Weights of a small transformer language model: vocabulary 16384.
MLP neurons of a small language model. Each row is named by its layer, matrix (up: input weights; down: output weights) and neuron, and shows model dimensions 128-223. Each number is 50 + 12 x the weight over its row's rms, rounded and kept within 0 to 99.
After each neuron's rows, "fires in" lists the words (lower case) most often at its 100 highest values on Wikipedia text that the model never trained on.

L3.up88:39 40 62 59 31 36 31 80 76 44 55 51 57 54 24 64 45 47 31 58 40 73 36 35 25 43 61 62 46 52 67 52 61 52 50 69 61 54 49 58 44 46 38 36 82 35 55 53 69 67 43 58 51 71 45 49 48 36 51 33 43 43 60 43 54 38 29 56 61 72 63 58 42 51 52 56 46 50 46 54 56 55 65 47 46 69 76 40 50 28 62 40 45 60 28 43
L3.down88:54 65 59 49 59 48 70 45 48 76 57 60 46 45 48 75 39 28 61 60 53 51 59 27 31 42 48 61 50 73 49 66 62 59 18 38 68 65 34 46 58 48 62 57 38 54 54 71 60 53 44 36 42 53 41 52 58 48 49 41 54 52 64 52 39 41 39 23 53 43 70 63 73 56 44 42 31 39 40 70 42 57 38 33 58 42 53 53 60 58 15 50 47 44 23 56
fires in: "the"

L3.up907:54 41 43 45 44 53 38 42 44 60 52 72 52 48 69 75 49 41 43 50 56 66 39 54 57 42 43 63 28 39 41 40 55 42 33 59 38 66 59 40 54 47 46 59 71 63 44 42 53 57 51 38 59 52 43 19 35 54 31 65 54 40 50 18 39 37 52 37 53 48 38 47 37 39 47 54 44 25 40 59 56 67 65 36 61 57 60 47 48 47 43 44 25 53 49 58
L3.down907:43 31 25 48 44 48 43 65 31 52 56 41 54 64 55 57 51 51 45 57 62 52 29 49 50 47 53 57 71 23 67 57 49 47 55 57 42 54 75 78 66 47 41 63 54 54 31 58 38 44 57 46 35 60 50 58 51 57 54 55 37 62 50 59 50 43 63 26 47 57 50 46 24 43 60 43 46 45 51 33 37 70 55 39 50 54 39 55 39 52 72 48 51 51 55 38
fires in: "other", "both", "either", "most", "various", "those"

L4.up756:55 53 46 40 55 42 32 51 51 69 29 38 44 55 22 58 42 48 50 74 42 56 43 44 63 64 27 68 55 58 43 72 62 51 36 37 53 46 48 28 47 43 52 66 65 41 44 51 62 31 50 45 55 61 41 42 30 47 38 36 52 48 59 54 46 34 49 33 47 51 75 48 19 39 43 66 60 50 48 45 52 51 61 59 49 68 59 46 42 49 53 34 49 49 39 43
L4.down756:61 85 41 54 47 31 43 45 26 67 40 37 51 55 61 49 52 39 41 51 53 65 35 59 39 50 54 29 61 53 39 53 45 47 57 51 69 59 55 42 57 40 31 50 38 29 55 32 48 55 39 42 57 48 43 51 62 67 35 55 43 66 32 44 46 38 40 43 51 32 40 44 60 51 65 39 32 55 32 57 34 50 48 37 68 60 29 63 57 39 59 39 29 22 31 53
fires in: "the", "for", "these", "some", "many", "in"

L3.up531:50 41 49 65 60 34 43 42 66 64 19 46 47 41 58 66 74 42 32 45 23 49 41 44 63 70 36 48 48 44 21 57 60 56 28 50 44 33 70 56 39 45 53 44 53 44 53 44 57 77 57 52 42 82 48 59 30 38 58 32 53 49 37 72 60 53 30 48 60 50 69 50 25 68 29 46 45 42 51 38 76 49 65 59 42 46 76 37 31 50 38 40 59 53 41 46
L3.down531:76 45 67 40 29 46 52 53 55 70 49 60 45 54 27 55 52 42 47 43 53 62 44 59 63 60 47 50 54 42 35 30 54 55 47 44 58 66 66 48 26 42 60 51 41 48 61 34 33 54 53 46 66 63 41 53 48 56 51 52 39 45 49 53 44 44 41 36 23 50 68 65 44 52 19 51 57 40 47 58 50 59 44 59 66 73 81 46 39 73 53 41 55 46 52 40
fires in: "of", "year", "the", "it", "air"

L4.up647:28 48 49 37 31 31 38 39 67 53 44 41 39 44 32 53 38 59 65 58 14 59 34 56 50 61 16 65 52 38 51 51 62 48 49 43 41 45 48 44 53 58 56 67 49 27 08 71 74 53 16 47 36 57 52 42 36 56 49 52 58 69 80 66 55 45 20 34 50 49 34 64 12 55 59 41 43 61 44 52 60 51 65 72 41 59 37 38 49 34 46 35 45 53 57 52
L4.down647:36 56 58 52 65 50 43 50 49 58 28 52 50 44 41 59 64 47 35 67 52 41 46 49 25 57 82 53 54 69 77 45 50 67 76 56 53 33 52 70 52 48 23 36 29 40 45 59 49 87 47 73 36 53 58 43 54 53 47 43 48 50 39 62 55 50 66 51 41 64 54 35 50 72 53 55 42 67 36 50 37 56 45 54 41 49 49 45 63 46 58 51 55 50 50 42
fires in: "it", "and", "or", "79p", "73p"

L3.up30:60 46 52 51 58 39 46 56 62 58 37 50 62 49 60 66 48 40 30 67 47 60 14 52 81 60 43 61 45 45 67 52 35 48 32 69 49 54 40 36 71 74 39 42 32 44 45 61 68 63 24 44 49 57 35 58 49 56 32 32 64 68 42 49 47 57 48 17 53 59 36 60 43 40 45 47 52 54 41 61 64 49 57 49 39 57 51 41 44 39 46 33 45 49 40 56
L3.down30:66 49 57 49 52 61 42 45 29 58 27 39 71 41 31 69 32 40 61 59 75 53 54 35 45 66 67 58 51 41 51 63 49 45 79 40 49 42 50 59 34 20 65 65 41 66 23 56 43 51 77 78 71 36 51 49 63 48 59 77 40 43 40 55 51 41 39 66 59 42 46 38 49 54 48 41 43 57 49 29 45 49 52 46 60 56 48 56 47 51 55 69 48 38 29 30
fires in: "between", "both", "these", "the", "those", "each"

L4.up990:56 44 50 51 53 40 55 53 52 46 25 34 47 46 62 58 57 53 41 51 41 58 50 50 61 42 47 45 55 57 64 73 37 48 61 56 37 30 49 50 08 61 50 48 63 37 45 43 48 59 58 39 33 59 43 33 44 39 34 44 55 61 58 54 59 62 33 68 52 67 72 56 32 52 42 27 61 44 45 42 59 62 50 62 60 57 42 63 67 42 34 51 37 55 38 53
L4.down990:45 75 58 51 39 60 55 55 33 47 41 51 54 52 51 59 54 52 38 59 45 68 51 39 32 34 64 35 61 52 40 40 71 58 54 43 53 48 58 66 60 56 38 62 50 43 53 49 53 33 68 56 43 72 55 59 45 45 72 52 65 55 60 50 61 52 54 34 59 66 29 58 58 73 42 52 49 70 44 38 43 60 54 60 28 50 48 50 57 61 31 19 35 12 31 51
fires in: "and", "of", "aon", "fontaine", "anion"

L3.up692:37 45 52 70 91 31 45 55 63 38 43 42 55 54 33 51 41 57 43 78 38 58 32 43 65 73 40 64 52 65 30 69 32 33 42 66 68 43 63 41 53 46 49 61 57 39 15 57 70 56 53 57 68 63 47 32 27 53 48 47 44 72 60 58 22 28 30 42 63 75 55 55 30 43 48 53 67 39 43 52 53 42 73 56 46 51 67 57 67 31 67 51 41 56 27 45
L3.down692:60 59 26 57 66 45 33 44 62 69 47 39 67 60 42 49 56 45 25 68 54 58 43 52 41 68 29 75 60 55 51 64 53 36 42 71 48 66 57 43 51 61 23 40 58 35 54 50 48 40 50 52 45 42 50 51 37 55 54 53 32 73 52 35 48 33 54 25 53 68 44 39 52 66 53 57 37 42 46 53 62 55 50 41 60 31 45 74 36 56 45 47 53 66 33 62
fires in: "the", "it"

L6.up20:59 51 46 62 67 35 43 55 51 60 38 57 32 44 62 55 33 46 51 45 57 54 19 35 56 55 50 68 47 48 41 51 64 53 55 43 56 50 44 44 31 51 54 62 63 52 48 62 66 68 39 54 64 58 44 54 19 60 52 44 54 49 34 38 42 43 43 25 62 44 55 57 25 46 44 41 59 53 40 39 50 57 70 45 55 70 47 29 45 27 58 38 42 47 51 50
L6.down20:42 68 53 43 37 52 42 53 46 41 55 38 68 56 48 48 83 60 63 42 50 56 54 37 47 53 41 42 33 43 43 62 44 42 27 48 59 54 60 37 71 59 39 34 44 55 56 54 63 48 56 68 57 59 43 28 24 49 58 44 68 66 68 52 51 35 69 55 54 69 76 68 41 46 27 45 33 55 55 48 37 64 45 45 57 43 50 56 64 40 56 79 45 23 40 45
fires in: "of", "the"

L4.up701:72 43 60 40 52 21 41 52 58 43 31 36 43 57 31 48 49 73 49 37 16 55 51 55 62 50 49 53 60 29 60 55 39 52 24 58 26 40 51 54 27 45 48 64 53 76 48 61 48 36 33 43 33 64 37 57 22 58 55 41 58 64 65 54 71 36 39 49 61 50 49 67 26 62 53 33 54 52 36 63 68 72 49 55 62 43 38 60 43 42 57 37 57 59 41 53
L4.down701:52 35 47 72 44 44 58 48 30 39 54 50 42 68 61 58 63 43 63 32 43 73 46 60 43 48 43 66 36 53 35 41 44 28 65 33 55 57 58 44 51 23 39 72 49 41 74 63 58 64 56 59 51 46 47 41 52 53 69 55 49 32 66 59 40 42 50 66 68 42 57 48 30 54 58 57 50 55 46 39 44 49 57 53 58 59 59 39 35 42 46 44 34 47 47 53
fires in: "of", "or", "been", "n", "to"

L3.up312:55 48 58 46 50 58 33 66 33 59 44 65 53 34 45 63 28 52 32 58 50 74 32 39 56 50 50 61 42 50 54 62 66 45 50 58 52 61 57 34 42 50 47 55 61 62 31 59 69 58 35 53 48 63 27 39 39 70 35 51 55 43 48 49 45 63 42 16 60 30 58 73 39 53 48 28 57 39 50 46 62 53 86 52 45 66 46 25 73 37 57 27 37 51 54 38
L3.down312:50 71 45 86 55 43 56 46 37 49 51 34 58 44 56 61 63 39 37 54 65 53 33 50 32 60 63 61 46 30 66 59 63 46 60 55 60 57 55 63 59 36 57 61 58 36 45 55 66 35 64 65 68 49 53 55 65 49 46 58 48 29 39 57 66 53 64 51 37 67 49 58 46 41 43 47 41 42 42 46 48 61 60 32 25 45 46 46 31 60 59 53 40 37 53 39
fires in: "these", "both", "two", "those", "most", "their"

L4.up451:31 39 47 41 55 43 40 49 61 38 61 44 52 69 41 52 22 68 44 56 53 67 46 57 61 53 43 62 53 39 77 67 36 46 60 54 53 47 73 64 64 57 56 39 73 47 56 85 71 66 47 76 61 59 56 42 62 50 45 39 38 69 76 53 52 38 47 54 52 64 53 55 51 48 36 30 59 44 64 52 59 45 44 41 62 67 69 33 64 30 58 44 41 68 32 44
L4.down451:31 43 35 28 55 41 48 44 54 53 37 50 45 59 56 48 53 56 52 53 44 52 41 63 67 52 46 46 49 49 60 41 58 50 53 31 58 48 47 51 53 45 21 36 32 36 47 73 60 51 32 46 41 64 35 67 56 47 34 53 43 53 46 62 50 61 62 55 44 56 53 46 60 62 46 41 31 49 78 35 46 49 76 64 47 39 28 32 66 56 56 61 43 54 42 69
fires in: "they", "website", "it", "0", "family"

L4.up829:68 42 46 71 59 43 52 61 65 35 53 58 37 34 43 59 72 67 29 65 57 53 54 36 49 47 57 40 51 66 51 48 55 50 41 46 43 59 46 47 51 61 48 53 46 54 49 52 37 75 51 41 62 74 42 59 54 42 54 42 42 58 27 31 40 61 55 62 37 51 47 53 51 42 21 49 63 46 41 59 62 33 48 53 44 56 57 15 47 63 32 33 54 63 38 53
L4.down829:56 38 63 53 47 41 44 23 74 52 61 58 38 42 37 52 50 44 52 57 51 42 52 37 48 38 47 54 60 53 49 35 56 44 53 56 40 54 59 46 43 50 76 70 50 57 63 65 54 44 42 67 56 84 68 45 54 33 58 43 39 54 45 53 56 52 36 59 67 54 53 46 26 47 50 31 52 46 62 59 66 58 60 55 50 63 65 26 38 46 38 32 53 62 45 52
fires in: "of", "the", "to", "de", "by"

L4.up106:54 43 67 54 72 30 36 58 61 52 23 40 59 56 41 58 57 45 44 65 42 69 49 44 65 44 55 53 54 69 60 56 41 41 43 47 51 30 38 56 47 67 51 54 42 55 48 40 48 41 55 48 65 56 38 58 39 62 35 32 53 54 52 57 57 51 51 44 60 74 49 59 26 56 42 56 63 41 26 44 56 69 65 33 70 55 43 65 57 59 35 58 50 62 33 68
L4.down106:65 41 58 41 49 50 32 38 47 31 50 49 55 60 44 60 56 49 43 40 44 55 49 39 30 49 37 63 51 55 55 34 56 44 34 52 42 34 49 41 61 56 34 56 51 50 46 46 74 49 54 25 46 56 21 54 32 40 49 41 66 53 75 72 59 35 52 68 55 55 40 75 42 57 43 32 54 52 48 70 30 43 58 53 81 39 55 51 55 55 55 49 40 50 40 82
fires in: "of", "and", "with", "or", "w"

L3.up412:63 42 43 62 61 40 30 38 61 55 35 54 32 45 52 55 52 63 25 51 56 46 39 36 74 56 41 57 45 47 20 85 64 48 40 43 34 48 39 66 29 53 40 51 62 43 42 47 30 38 40 62 68 76 49 54 34 45 59 41 56 44 44 63 48 44 33 53 56 49 53 52 38 53 42 38 44 47 57 39 69 52 60 66 54 40 59 37 48 53 47 45 48 57 43 53
L3.down412:56 28 50 51 25 46 42 54 71 50 42 60 58 48 54 51 52 50 67 47 38 32 48 40 42 53 40 34 27 52 47 77 67 66 52 40 56 60 60 58 44 56 51 53 64 44 59 47 40 60 50 36 60 63 31 61 43 60 72 55 51 41 45 30 33 73 59 32 38 44 56 31 42 39 43 29 35 38 51 52 49 40 55 56 52 72 45 39 40 49 62 40 44 85 61 44
fires in: "of", "the"